Weights of a small GPT-style language model, trained from scratch on English Wikipedia: 18 layers, a variant of Muon for these matrices.
MLP neurons of a small language model. Each row is named by its layer, matrix (up: input weights; down: output weights) and neuron, and shows model dimensions 272-335. Each number is 50 + 15 x the weight over its row's rms, rounded and kept within 0 to 99.
After each neuron's rows, "raises" lists the tokens whose logits its output raises most directly, leaving later layers aside.

L12.up1272:49 57 78 69 71 29 38 47 62 71 63 74 31 46 33 32 38 67 47 48 50 34 59 67 47 74 39 53 99 63 54 57 47 58 61 30 30 47 47 51 35 39 46 42 53 61 48 45 52 47 52 48 48 25 64 41 57 53 72 62 44 58 59 54
L12.down1272:40 29 42 56 71 30 47 45 78 38 44 45 64 54 32 69 37 32 37 46 43 34 58 36 49 15 49 21 30 46 48 62 54 50 77 70 46 25 48 62 57 44 15 39 52 33 47 55 34 53 53 14 40 57 70 38 44 40 30 59 56 42 69 75
raises: " example", "ged", "ty", "eign", "ests"

L7.up503:53 63 69 53 42 58 59 34 50 45 48 39 58 50 54 55 43 41 47 45 67 43 69 83 39 75 30 64 22 65 35 57 54 69 41 27 44 62 56 39 52 38 74 67 39 69 17 63 40 74 20 44 50 40 39 75 36 80 63 63 41 54 36 56
L7.down503:56 65 36 46 37 56 23 43 43 69 52 41 45 59 54 49 65 62 65 70 55 51 61 85 50 66 44 35 33 48 73 75 40 48 48 39 31 30 50 32 60 46 28 32 54 73 55 51 28 59 61 46 83 20 55 73 57 70 44 71 42 52 67 59
raises: "burg", "ham", "burgh", "bour", "pr"

L12.up188:38 40 64 54 53 73 33 27 07 41 32 65 52 54 64 36 38 36 49 52 29 38 48 45 43 42 60 46 49 54 38 61 21 34 66 42 72 48 59 43 49 35 67 60 53 23 42 41 84 58 40 40 44 60 44 35 62 71 30 26 58 50 38 69
L12.down188:52 86 50 59 47 21 72 58 55 55 53 65 31 56 51 61 38 66 66 26 39 54 52 39 51 50 60 28 81 78 57 65 48 46 79 57 66 53 56 71 22 51 54 51 58 45 50 65 51 61 63 68 33 41 29 61 61 54 27 75 61 78 40 14
raises: " themselves", " itself", " himself", "icated", "ution"

L12.up1459:58 67 85 54 44 24 24 44 43 35 61 91 71 80 53 47 49 44 36 42 44 47 48 47 47 56 58 41 31 42 52 64 41 49 29 53 45 53 64 41 35 45 33 66 46 56 66 33 41 41 44 56 83 57 40 36 71 47 48 50 69 42 37 51
L12.down1459:48 60 45 37 46 24 74 31 60 18 74 48 45 21 46 37 58 29 37 66 31 58 55 53 53 43 79 29 61 29 74 41 49 07 53 48 26 81 48 33 52 25 46 49 67 45 76 42 48 76 53 47 41 45 62 62 55 55 52 29 42 48 41 47
raises: "ism", "ist", "ists", "icles", " mov"

L11.up734:57 52 64 44 55 42 37 49 50 65 47 59 58 25 47 30 53 35 53 76 42 27 48 62 68 66 22 63 81 49 59 65 47 44 38 57 59 65 65 70 44 39 66 65 47 59 35 53 65 57 43 38 55 49 30 55 59 71 58 23 40 42 57 37
L11.down734:43 26 21 75 57 50 52 34 60 43 10 53 66 77 37 45 77 47 51 68 34 38 23 44 27 52 32 78 54 52 44 62 51 06 35 53 56 62 59 50 49 10 70 55 55 41 38 64 26 43 27 45 58 44 36 56 53 43 63 60 41 61 42 28
raises: " it", "to", " than", " different", " him"

L5.up1292:57 30 43 38 62 32 49 58 52 55 49 79 70 50 43 40 82 30 36 67 67 75 52 52 54 37 60 52 66 51 81 60 40 31 33 77 51 57 23 67 53 68 61 63 27 56 54 46 38 53 23 76 37 54 56 42 39 52 48 47 59 59 50 54
L5.down1292:60 46 53 56 49 46 30 64 66 55 44 40 61 51 82 22 59 46 53 60 66 72 53 37 69 51 49 59 14 32 36 52 39 50 69 65 23 53 31 48 47 53 41 52 51 34 64 51 25 75 43 41 69 49 68 25 53 57 64 29 44 38 39 47
raises: "ally", "islative", "isl", "acy", "wood"

L12.up716:28 54 59 78 54 43 52 62 32 64 38 43 54 49 45 59 57 68 86 53 73 60 51 39 46 48 47 51 62 10 28 42 68 23 55 91 49 39 74 85 37 56 73 57 79 51 35 42 10 40 84 50 42 49 31 31 41 62 59 29 77 45 69 50
L12.down716:68 49 52 52 75 57 35 63 75 44 24 58 65 44 61 52 63 62 81 45 43 43 56 76 53 39 58 61 44 71 47 22 58 42 42 82 41 40 33 36 61 52 63 35 71 48 58 33 51 33 57 44 68 53 52 30 45 37 33 57 59 91 67 43
raises: "age", "aged", "ages", "ade", "ape"

L11.up752:66 60 65 42 69 27 36 37 59 99 64 56 64 61 44 50 51 45 39 89 82 38 23 47 57 52 77 63 67 36 31 29 76 28 33 59 32 68 63 38 24 57 66 62 59 43 53 77 50 33 47 57 29 44 43 26 69 51 43 54 35 59 16 48
L11.down752:26 52 45 57 65 43 26 38 57 48 73 44 64 27 40 49 68 40 54 72 41 56 45 57 47 55 58 50 50 53 70 54 39 36 55 52 47 50 57 29 49 64 60 47 26 45 64 31 41 51 50 33 43 46 48 78 86 69 56 43 43 68 10 40
raises: "ides", "ide", "id", "ids", "onic"

L12.up1480:58 44 34 43 39 38 71 36 45 80 46 62 67 29 16 49 52 40 53 74 37 45 62 49 52 59 26 62 68 43 85 59 50 40 24 56 45 68 42 50 26 42 48 69 68 90 32 39 50 33 79 32 73 60 41 49 69 28 70 48 67 68 65 70
L12.down1480:49 37 38 43 70 36 52 43 53 50 41 47 43 58 42 60 62 43 28 50 42 37 59 37 12 73 53 53 56 53 51 55 54 41 32 71 56 25 44 71 65 60 61 68 29 49 42 38 31 40 42 19 44 79 50 59 38 49 37 40 46 60 57 61
raises: "by", "ts", "com", "worth", "thlet"

L11.up57:58 38 41 45 50 39 73 65 65 46 46 62 55 59 84 50 74 38 46 34 72 44 50 44 63 41 39 64 52 64 53 63 52 66 44 25 53 43 75 26 42 45 76 61 62 28 44 68 57 54 55 44 06 61 34 57 43 29 37 61 38 41 76 60
L11.down57:52 57 13 40 42 32 50 41 83 90 43 62 65 75 52 92 43 58 42 28 43 68 32 49 52 59 29 42 48 59 50 31 57 73 43 37 31 46 64 67 42 43 65 61 80 33 15 31 25 31 37 91 71 43 56 58 57 54 39 35 50 36 73 44
raises: "ive", "ivers", "ives", "iver", "iving"

L11.up335:54 65 61 53 56 38 16 89 70 59 21 77 78 49 66 17 75 36 50 25 35 58 59 17 60 45 40 47 45 45 63 78 30 53 57 35 74 48 55 79 20 43 42 36 29 27 68 51 74 66 62 31 73 49 15 26 58 36 61 34 36 32 61 67
L11.down335:28 66 65 63 44 34 26 47 41 39 37 46 65 63 42 19 90 69 51 38 37 53 37 41 57 46 43 76 30 35 40 40 64 39 55 68 36 67 61 55 60 46 51 33 34 36 43 56 13 66 44 43 79 40 49 35 37 41 48 53 42 36 75 52
raises: "ally", "isl", "ality", "ities", "olog"

L7.up987:57 35 46 65 67 41 53 30 22 45 37 60 48 33 60 58 26 37 44 41 52 46 47 60 75 56 42 43 43 47 35 56 50 35 56 47 44 69 67 66 29 50 42 50 45 26 35 41 32 73 54 46 53 43 58 27 43 43 36 44 54 54 40 83
L7.down987:76 58 58 36 48 50 69 56 62 41 74 56 72 44 69 47 16 56 62 53 67 50 38 77 72 63 79 66 38 62 39 65 34 36 39 35 60 62 48 57 20 24 51 18 38 39 36 55 28 38 42 57 24 73 52 30 43 39 50 33 88 52 30 28
raises: "ense", "ently", "ence", "ones", "ol"

L11.up976:64 53 81 44 45 34 60 25 55 78 31 61 56 35 49 46 32 36 41 46 39 45 51 52 48 46 43 74 65 46 57 60 47 43 57 32 81 45 54 65 78 61 69 59 31 66 58 52 47 26 58 62 51 47 43 44 44 46 33 55 54 58 45 70
L11.down976:42 41 56 54 47 40 31 55 58 74 22 85 88 41 32 51 17 64 07 52 52 29 40 67 42 25 80 41 58 62 58 57 67 35 57 58 40 30 48 58 77 57 35 57 24 75 30 28 39 54 23 37 69 59 51 43 54 16 37 33 52 49 51 61
raises: "ack", "ract", "acks", "orn", "ribution"

L12.up262:58 81 37 61 63 21 31 71 50 69 33 28 40 45 41 84 43 57 22 45 63 47 42 48 31 41 73 24 33 43 51 77 42 53 28 64 67 53 66 76 52 58 43 53 64 46 39 46 36 68 44 59 71 53 55 63 67 38 60 62 61 42 43 61
L12.down262:48 68 42 53 52 39 33 53 45 41 19 36 35 42 43 51 42 75 36 56 52 43 35 70 55 35 26 34 35 38 31 67 53 39 62 61 65 36 48 48 48 60 60 15 55 43 18 40 83 52 52 26 83 84 51 72 61 91 46 24 64 49 24 60
raises: " other", " left", " back", " right", " east"

L7.up308:41 90 39 51 22 45 43 68 69 55 36 45 41 40 73 86 47 19 20 19 52 28 67 26 29 57 41 71 45 31 37 61 42 62 61 25 44 50 42 76 70 46 59 54 55 32 52 31 35 35 69 51 44 39 88 39 32 46 53 23 64 61 45 56
L7.down308:60 47 33 26 53 34 49 78 40 61 55 41 49 33 52 49 35 35 44 52 48 39 67 55 43 48 70 40 43 36 44 50 25 72 77 49 46 47 29 46 44 31 57 49 33 48 51 40 38 63 46 53 70 42 75 42 17 13 25 52 43 59 49 62
raises: "ides", "ription", "ribut", "rib", "acing"

L12.up796:79 73 68 72 32 41 22 47 27 28 52 43 63 45 56 13 39 40 72 60 83 35 43 61 27 50 45 71 59 69 54 20 54 52 54 37 52 51 48 58 70 38 49 59 60 88 30 49 41 64 72 52 41 55 43 43 44 46 49 32 34 34 44 47
L12.down796:56 50 55 65 48 43 51 48 41 53 68 45 45 54 60 53 79 44 60 61 25 47 31 41 57 40 49 47 51 28 37 60 51 64 30 75 31 37 25 57 29 50 28 42 51 45 41 63 47 42 52 41 34 63 64 50 79 46 50 23 48 48 45 36
raises: "or", "ors", "our", "ants", "ins"

L12.up1117:28 58 44 41 76 60 60 52 38 66 53 36 64 50 46 55 72 49 54 71 49 63 50 46 28 57 29 68 73 56 38 62 71 54 50 50 56 34 88 46 48 62 63 49 59 59 60 32 25 36 47 47 16 58 49 62 00 60 48 46 24 40 64 51
L12.down1117:43 55 36 33 54 50 63 42 39 27 36 41 26 45 44 37 48 64 55 76 42 61 70 43 25 70 58 69 59 30 75 51 77 59 63 56 70 64 35 19 74 65 37 57 47 37 37 43 72 42 62 73 46 75 48 58 54 39 44 37 42 60 51 67
raises: "els", "ther", "u", "uation", "any"

L12.up772:41 29 16 66 37 50 58 15 65 71 38 52 45 56 66 28 59 44 48 48 34 30 64 61 51 63 85 53 49 55 63 58 58 47 46 61 78 32 96 54 42 54 40 62 73 28 44 50 60 53 53 26 31 72 50 31 55 43 53 56 65 85 35 41
L12.down772:51 51 40 38 24 49 59 40 50 45 59 17 55 71 51 58 37 37 48 70 41 52 51 53 48 56 49 51 40 53 37 65 56 68 59 41 79 65 39 55 61 33 51 00 45 47 20 56 33 70 54 47 37 53 68 51 61 66 83 54 55 49 58 27
raises: "oring", "ored", "or", "ore", "aining"

L11.up391:40 61 34 52 43 60 36 65 83 69 45 29 78 49 49 75 27 50 40 57 16 71 28 49 82 45 57 46 75 66 29 75 69 55 44 64 60 74 44 72 57 38 42 44 45 54 62 53 49 68 80 60 29 65 46 49 48 49 36 50 31 39 54 65
L11.down391:43 20 56 67 29 17 40 44 60 66 58 49 41 53 41 62 52 36 54 56 62 56 46 14 50 35 62 28 58 39 38 43 76 73 66 40 63 37 41 62 59 85 38 32 31 62 64 25 35 60 48 50 38 38 58 36 49 51 33 56 49 47 67 65
raises: "iven", "ause", "c", "ty", " example"

L12.up1205:47 45 63 81 60 23 59 55 70 67 59 58 47 54 54 75 51 65 61 45 58 25 44 44 54 55 39 45 47 40 41 72 59 53 61 14 31 47 37 53 83 61 39 57 49 42 43 54 81 38 40 48 46 57 49 44 59 18 24 41 46 61 29 37
L12.down1205:39 37 60 37 56 41 61 56 69 33 89 64 72 51 48 26 53 51 50 44 61 56 22 61 40 56 52 70 52 48 60 55 70 58 42 44 33 56 48 67 60 51 59 39 75 63 76 54 38 28 49 49 50 64 74 54 50 74 42 43 38 74 61 70
raises: "ance", "ances", "ves", "ivers", "anced"

L11.up86:72 46 43 39 55 28 63 51 58 53 32 51 58 73 44 63 21 39 58 31 30 51 19 40 46 40 27 17 42 50 56 54 45 75 23 27 55 45 50 50 53 37 48 61 46 54 34 57 69 53 46 33 52 48 36 33 54 65 61 48 43 46 38 64
L11.down86:56 40 43 23 53 52 62 58 85 17 40 52 71 68 70 28 19 55 63 62 73 62 47 71 62 57 82 37 43 75 29 48 45 45 58 29 60 46 36 54 47 39 48 50 49 49 33 63 44 59 33 51 64 41 39 42 24 17 53 65 40 27 54 19
raises: "if", "aughter", "augh", "ike", "epend"

L12.up583:65 52 54 30 57 37 22 20 53 82 39 32 68 57 54 22 41 57 64 23 36 10 41 69 26 27 58 47 45 36 86 54 49 55 68 53 25 55 49 68 51 64 49 27 40 54 50 33 59 55 47 43 51 60 28 29 58 41 75 51 22 50 59 41
L12.down583:40 68 55 47 53 36 72 54 36 42 46 43 69 64 33 27 47 32 70 54 40 63 55 54 48 54 56 25 55 45 72 37 37 40 62 64 50 78 50 40 64 25 35 33 50 71 60 67 63 57 48 49 49 30 35 34 50 69 41 73 58 80 25 63
raises: "in", "ini", "inese", "ink", "ina"

L12.up138:34 55 65 54 73 41 17 52 70 49 59 62 44 56 14 87 88 73 40 78 46 62 65 62 44 53 44 79 71 50 50 23 22 42 58 68 55 70 36 41 55 65 29 66 43 54 41 64 47 42 17 57 65 63 66 53 65 24 44 33 40 40 26 40
L12.down138:70 74 45 51 51 48 60 56 61 55 42 63 43 57 47 76 57 41 62 55 50 40 56 57 57 58 25 57 51 32 08 34 45 44 57 70 68 47 46 46 37 38 70 58 47 42 51 59 40 63 68 15 46 37 52 86 63 51 74 36 72 54 38 42
raises: "ids", "ides", "id", "lands", "alt"

L11.up689:59 59 51 28 44 28 52 74 26 65 67 46 57 53 76 44 30 51 44 59 31 46 50 45 48 40 64 65 56 64 50 69 37 21 43 78 58 31 50 61 50 51 56 35 30 61 32 57 69 58 30 73 00 63 56 48 42 38 51 48 58 39 47 72
L11.down689:65 58 44 30 50 42 71 78 56 45 36 62 55 49 29 23 27 47 43 33 17 70 28 41 44 45 80 51 54 59 75 43 65 24 32 35 38 53 46 95 20 29 64 27 38 55 34 57 53 70 39 56 31 64 69 55 39 32 40 45 25 40 36 33
raises: "s", "sis", "leg", "t", "ential"

L11.up964:42 83 65 53 84 16 78 56 53 43 58 49 54 45 26 32 50 30 55 51 53 48 50 27 40 58 77 37 72 70 56 44 47 54 35 69 30 55 49 53 79 72 36 54 27 50 50 60 36 78 50 46 51 43 42 47 57 13 31 35 20 47 32 39
L11.down964:51 78 36 63 58 85 52 50 57 35 51 42 58 24 61 38 40 52 38 47 38 40 50 37 56 71 25 59 45 44 48 75 45 52 32 70 58 43 33 42 69 30 55 40 37 64 39 17 50 78 41 62 23 46 40 53 56 82 61 59 65 71 48 63
raises: "id", "ids", "ings", "lands", "ides"

L12.up161:61 22 46 29 65 32 55 59 49 20 32 50 45 66 55 48 45 13 75 46 50 76 53 65 23 58 61 49 34 71 63 59 75 42 31 30 48 37 47 65 35 51 57 69 68 48 58 39 34 66 21 60 45 46 74 75 60 48 42 81 60 51 16 67
L12.down161:60 47 38 44 22 53 56 32 44 41 68 32 55 62 51 35 46 42 50 31 62 65 52 60 51 49 64 59 37 73 47 62 38 59 22 52 65 41 76 40 32 30 30 50 43 81 40 58 32 69 50 52 47 41 33 59 66 52 47 55 63 65 13 33
raises: "ependence", "ex", "eed", "ec", "ict"

L11.up602:66 40 55 72 39 31 61 41 24 60 62 49 27 53 65 64 65 52 40 50 44 42 75 65 64 58 37 63 70 43 88 60 39 47 60 81 86 30 39 45 42 49 32 49 22 69 49 50 35 56 42 45 72 54 38 74 78 36 58 56 54 35 59 46
L11.down602:44 60 31 63 41 32 42 54 45 74 60 40 50 59 28 65 43 57 72 66 23 49 38 70 40 00 48 38 82 34 36 45 59 50 48 66 56 80 34 70 59 33 50 46 42 50 43 54 62 86 59 53 49 55 37 39 59 32 68 47 68 89 53 32
raises: "ats", "at", "ati", "ake", "ath"

L12.up915:38 56 44 41 58 63 55 27 21 36 42 70 69 58 48 60 55 57 55 44 53 60 56 60 81 39 21 37 67 71 77 48 58 38 32 50 44 65 62 57 57 65 63 38 53 87 49 45 38 49 41 64 32 49 48 45 45 16 27 09 53 36 45 44
L12.down915:34 46 40 43 55 47 75 31 42 48 22 66 60 63 59 82 33 58 46 46 31 67 60 67 72 29 31 49 63 50 53 36 53 50 32 38 29 75 57 82 35 51 52 35 45 49 57 52 27 40 40 38 35 51 40 24 99 31 50 25 41 40 51 68
raises: "ion", "ional", "ives", "ers", "ive"

L12.up494:32 34 56 32 21 56 64 34 51 49 40 51 37 44 53 39 46 79 56 76 68 50 52 43 40 50 52 39 53 45 52 81 53 23 35 71 56 72 43 59 41 47 49 97 29 60 31 34 35 36 48 48 23 46 40 58 52 53 55 87 16 38 58 29
L12.down494:38 30 53 59 82 48 35 55 19 63 57 35 49 22 74 62 45 34 50 59 23 25 43 40 58 33 41 70 25 51 47 41 38 41 31 69 59 64 40 55 56 53 50 14 69 43 65 37 32 54 61 45 44 49 61 54 62 34 56 62 83 41 77 44
raises: "ages", "age", "enna", "ative", "artment"

L11.up759:32 38 46 48 41 63 51 50 42 22 69 72 53 42 63 57 81 74 57 25 37 65 34 67 70 53 27 41 35 61 53 44 71 63 55 51 64 65 81 56 24 91 51 37 73 63 36 47 38 81 41 27 58 50 71 54 73 38 66 57 36 20 74 28
L11.down759:82 58 46 72 66 37 58 28 63 75 61 69 35 58 63 52 67 42 06 48 40 46 59 48 60 56 66 31 71 48 61 38 35 59 72 62 62 57 34 41 53 34 42 49 55 26 56 47 48 36 38 28 50 30 32 53 81 64 56 67 56 36 29 39
raises: " until", " while", " since", " alongside", " before"

L11.up877:42 56 39 35 71 48 32 71 82 50 47 40 31 34 33 48 65 54 54 67 31 21 44 37 54 66 59 72 47 63 42 45 36 60 73 42 75 65 47 38 35 35 39 77 64 48 31 48 30 35 65 16 25 29 61 49 30 29 55 46 36 92 45 62
L11.down877:31 46 34 27 44 42 46 51 70 24 51 40 50 22 54 21 76 43 57 60 61 59 78 49 52 37 77 61 25 37 16 53 26 33 25 54 41 69 49 64 18 55 58 57 51 60 45 50 30 44 59 45 55 43 50 35 36 64 69 59 73 79 73 24
raises: "ite", "here", "her", "ru", "rest"

L11.up1516:69 55 62 45 84 31 58 34 37 54 42 22 26 38 39 35 61 38 46 40 67 30 28 55 58 71 31 58 51 37 47 70 62 67 44 51 73 72 28 62 55 56 30 61 55 61 50 65 14 41 30 62 40 44 45 75 27 42 30 32 46 44 44 49
L11.down1516:86 58 40 51 26 74 33 65 77 56 50 48 31 74 27 48 61 36 63 64 35 67 61 46 38 61 41 45 60 51 33 74 56 55 61 67 63 42 65 41 65 37 28 30 59 41 42 62 30 39 53 42 51 39 56 69 36 56 46 20 49 56 55 31
raises: "our", "elled", "or", "ored", "el"

L12.up1385:36 43 70 78 43 38 60 49 44 54 33 22 20 45 44 60 32 52 66 27 59 68 36 78 40 45 64 64 47 48 44 57 39 41 46 32 81 35 25 36 34 81 32 38 40 60 73 36 39 45 27 64 51 50 49 37 60 77 46 30 45 46 47 36
L12.down1385:52 40 24 68 31 47 62 40 62 35 39 36 75 46 66 57 59 45 51 53 42 37 36 32 39 28 27 56 59 58 58 46 47 91 55 65 50 31 64 43 89 57 61 66 61 52 61 44 51 19 65 46 47 44 51 68 63 35 30 47 56 49 61 59
raises: "$", " $", " if", " There", "we"

L11.up471:47 50 72 43 47 31 38 80 50 65 52 26 25 73 74 21 27 43 45 49 32 38 47 62 58 73 45 44 76 55 57 60 55 54 55 63 51 47 33 56 24 70 48 60 59 48 50 65 56 37 57 49 43 65 37 70 48 58 40 59 76 16 43 67
L11.down471:67 41 28 73 12 57 44 45 33 51 38 68 60 42 70 49 78 52 33 35 49 17 34 32 59 50 54 52 55 58 48 59 53 36 43 50 53 61 44 52 52 41 74 55 49 50 53 19 22 60 55 77 55 51 80 28 50 25 40 66 72 58 00 48
raises: " him", " it", " her", " them", " Johnson"

L11.up1513:56 83 52 39 62 55 62 71 82 47 33 66 56 67 51 49 54 55 38 66 54 49 68 47 47 55 53 44 22 54 46 64 43 41 49 58 61 37 62 55 43 48 45 35 68 53 52 50 57 70 74 79 26 38 34 53 75 28 50 79 46 40 36 49
L11.down1513:55 60 36 66 49 58 58 46 66 48 47 45 87 63 58 29 48 58 34 44 38 32 56 25 48 59 29 62 00 39 43 44 44 29 46 67 43 39 58 44 60 54 65 58 61 18 91 48 40 68 43 32 52 57 55 45 42 50 59 32 72 48 46 53
raises: "ical", "ite", "ices", "ics", "ization"

L12.up1314:24 38 35 42 57 69 61 56 37 98 52 75 56 43 54 34 23 52 19 33 57 51 61 79 38 43 47 41 77 89 25 69 37 50 29 56 57 46 59 63 54 35 49 41 56 55 57 56 37 98 35 51 63 52 57 16 45 46 55 56 64 38 59 48
L12.down1314:39 41 39 53 48 38 50 54 60 83 45 42 71 29 40 43 68 81 47 29 55 36 44 34 76 13 51 59 56 67 50 64 54 52 59 56 62 61 64 45 47 55 60 36 46 24 34 53 28 42 45 37 58 58 55 64 48 66 79 49 48 42 47 61
raises: "-", "===", "\n", " |", "===="

L12.up20:36 66 71 56 60 44 05 76 56 66 44 43 40 34 70 58 34 73 55 77 44 55 62 67 64 70 58 66 29 42 43 66 63 58 52 69 38 60 49 24 71 37 34 52 49 35 30 53 23 77 40 55 84 58 59 28 29 54 37 85 84 77 36 44
L12.down20:48 77 34 54 48 46 42 54 48 51 52 48 50 44 57 88 50 59 52 44 37 76 68 41 59 55 42 67 31 55 55 36 47 55 36 45 37 47 46 66 65 36 69 70 75 68 11 34 65 58 85 62 60 41 58 57 37 37 69 55 46 71 24 49
raises: "ech", "ility", "cher", "nam", "ya"

L12.up535:56 60 70 42 71 35 60 50 42 37 69 59 59 59 51 55 26 38 80 61 28 60 52 70 45 66 54 30 62 40 51 63 37 55 56 71 30 21 53 50 54 41 47 18 29 47 63 37 49 57 43 50 64 61 42 70 35 58 55 76 47 31 65 51
L12.down535:61 56 49 53 47 55 28 30 33 32 76 38 68 56 35 63 47 57 48 70 51 57 48 52 64 62 33 49 49 47 28 80 14 41 61 67 64 54 46 67 41 66 70 59 41 50 75 34 33 79 59 37 18 32 52 41 42 74 22 40 61 32 42 50
raises: " DF", " FW", " MF", " G", " ESP"

L7.up1364:34 53 66 27 61 90 67 22 51 30 46 59 43 50 61 56 40 69 49 45 52 57 22 59 55 57 20 38 47 72 28 47 44 26 54 35 34 52 46 60 52 34 54 53 63 56 37 37 49 49 55 44 38 13 77 50 44 36 31 34 27 66 48 54
L7.down1364:59 52 45 34 24 52 64 24 49 41 34 33 40 70 46 50 63 51 39 69 34 63 28 67 70 63 28 47 62 45 27 51 48 48 49 41 70 23 46 55 53 48 45 59 40 39 49 84 46 46 23 54 35 41 57 63 49 45 14 55 57 52 47 59
raises: "ential", "ional", "ently", "ion", "enced"

L12.up408:58 89 40 62 23 18 31 69 46 75 69 31 65 42 33 39 33 42 38 47 11 37 40 44 41 62 49 41 32 33 46 41 53 35 42 34 47 57 43 66 56 56 61 59 47 45 64 36 42 80 70 59 50 48 49 43 28 31 32 39 60 45 58 68
L12.down408:31 71 30 26 43 48 83 57 60 60 51 40 78 39 38 36 28 51 44 53 47 28 61 46 32 26 60 23 55 33 64 54 42 45 47 38 70 51 61 55 54 41 57 29 49 47 44 60 51 53 48 54 51 70 55 48 56 57 60 35 28 18 41 53
raises: "se", "sis", "so", "t", "here"

L11.up814:30 35 71 49 13 36 23 72 45 78 41 63 65 46 63 15 34 32 24 69 44 56 56 41 43 56 46 52 44 48 31 42 29 64 55 48 52 36 62 53 58 53 64 54 55 29 79 43 60 22 43 56 77 27 71 42 39 79 54 43 57 53 55 37
L11.down814:34 33 73 48 56 30 45 76 32 73 58 34 78 52 63 39 32 49 42 67 47 79 50 45 72 36 62 38 58 44 49 62 65 45 66 47 76 63 37 63 61 33 50 46 69 48 61 29 50 57 59 31 48 74 74 59 86 55 70 50 90 64 63 20
raises: ";", ");", ".;", ":", "):"

L7.up1467:22 47 41 43 59 46 50 59 64 35 51 58 58 35 58 59 38 82 51 76 37 61 65 67 48 70 32 55 44 57 37 41 43 34 26 79 45 43 41 26 53 23 21 69 58 84 51 51 44 53 53 32 55 48 39 58 49 69 38 21 45 55 41 61
L7.down1467:64 53 43 77 67 68 70 63 54 48 38 84 48 67 46 51 40 36 31 69 55 37 47 46 55 52 21 39 55 36 26 31 27 81 46 58 45 55 42 38 57 60 47 47 68 56 48 59 61 60 43 43 53 57 46 44 77 67 22 83 33 45 75 29
raises: "ised", "ising", "ise", "ently", "aled"

L11.up408:50 49 38 24 36 28 41 55 27 35 47 56 53 55 44 33 55 64 34 72 68 53 41 39 48 52 60 73 53 35 61 46 53 54 52 41 71 31 34 43 49 42 37 78 43 47 58 43 30 62 42 61 48 28 59 77 48 49 31 31 22 67 50 71
L11.down408:48 40 36 61 30 70 55 59 33 42 47 44 31 23 44 49 31 67 68 61 47 21 33 50 51 49 47 50 49 48 54 48 50 41 38 50 53 57 51 69 50 71 69 36 56 53 41 34 19 69 60 53 69 58 83 31 54 32 41 71 60 64 53 40
raises: " it", " him", " this", " these", " them"

L11.up324:23 50 36 35 53 57 81 29 47 49 59 60 36 35 42 75 52 47 59 43 44 60 53 50 35 48 53 61 78 18 18 31 54 54 49 21 70 56 54 68 43 58 30 55 56 53 67 61 59 47 50 40 34 54 55 25 64 25 31 46 34 53 70 56
L11.down324:21 74 37 55 55 68 36 59 21 04 35 53 42 36 49 35 56 35 41 56 48 49 73 60 52 21 59 68 55 37 28 39 65 29 46 06 55 70 24 50 48 60 65 51 21 73 70 59 51 62 55 70 26 82 45 43 42 94 38 54 52 47 35 51
raises: "ach", "uty", "uel", "ached", "fect"

L11.up1220:40 79 50 61 67 34 55 44 77 32 46 44 41 30 70 54 56 53 52 43 55 44 69 63 77 63 37 67 55 59 26 57 73 63 18 53 39 68 69 55 49 19 27 71 70 37 60 41 52 39 55 65 58 75 56 90 36 57 32 69 60 40 32 56
L11.down1220:32 58 50 29 37 63 55 18 31 61 51 47 47 25 39 49 40 40 87 53 53 09 42 81 60 46 60 12 33 75 60 43 68 63 61 53 63 53 57 31 47 63 46 65 49 58 69 50 33 18 51 28 40 44 74 49 45 17 50 61 80 48 46 46
raises: "burg", "ham", "f", "pr", "s"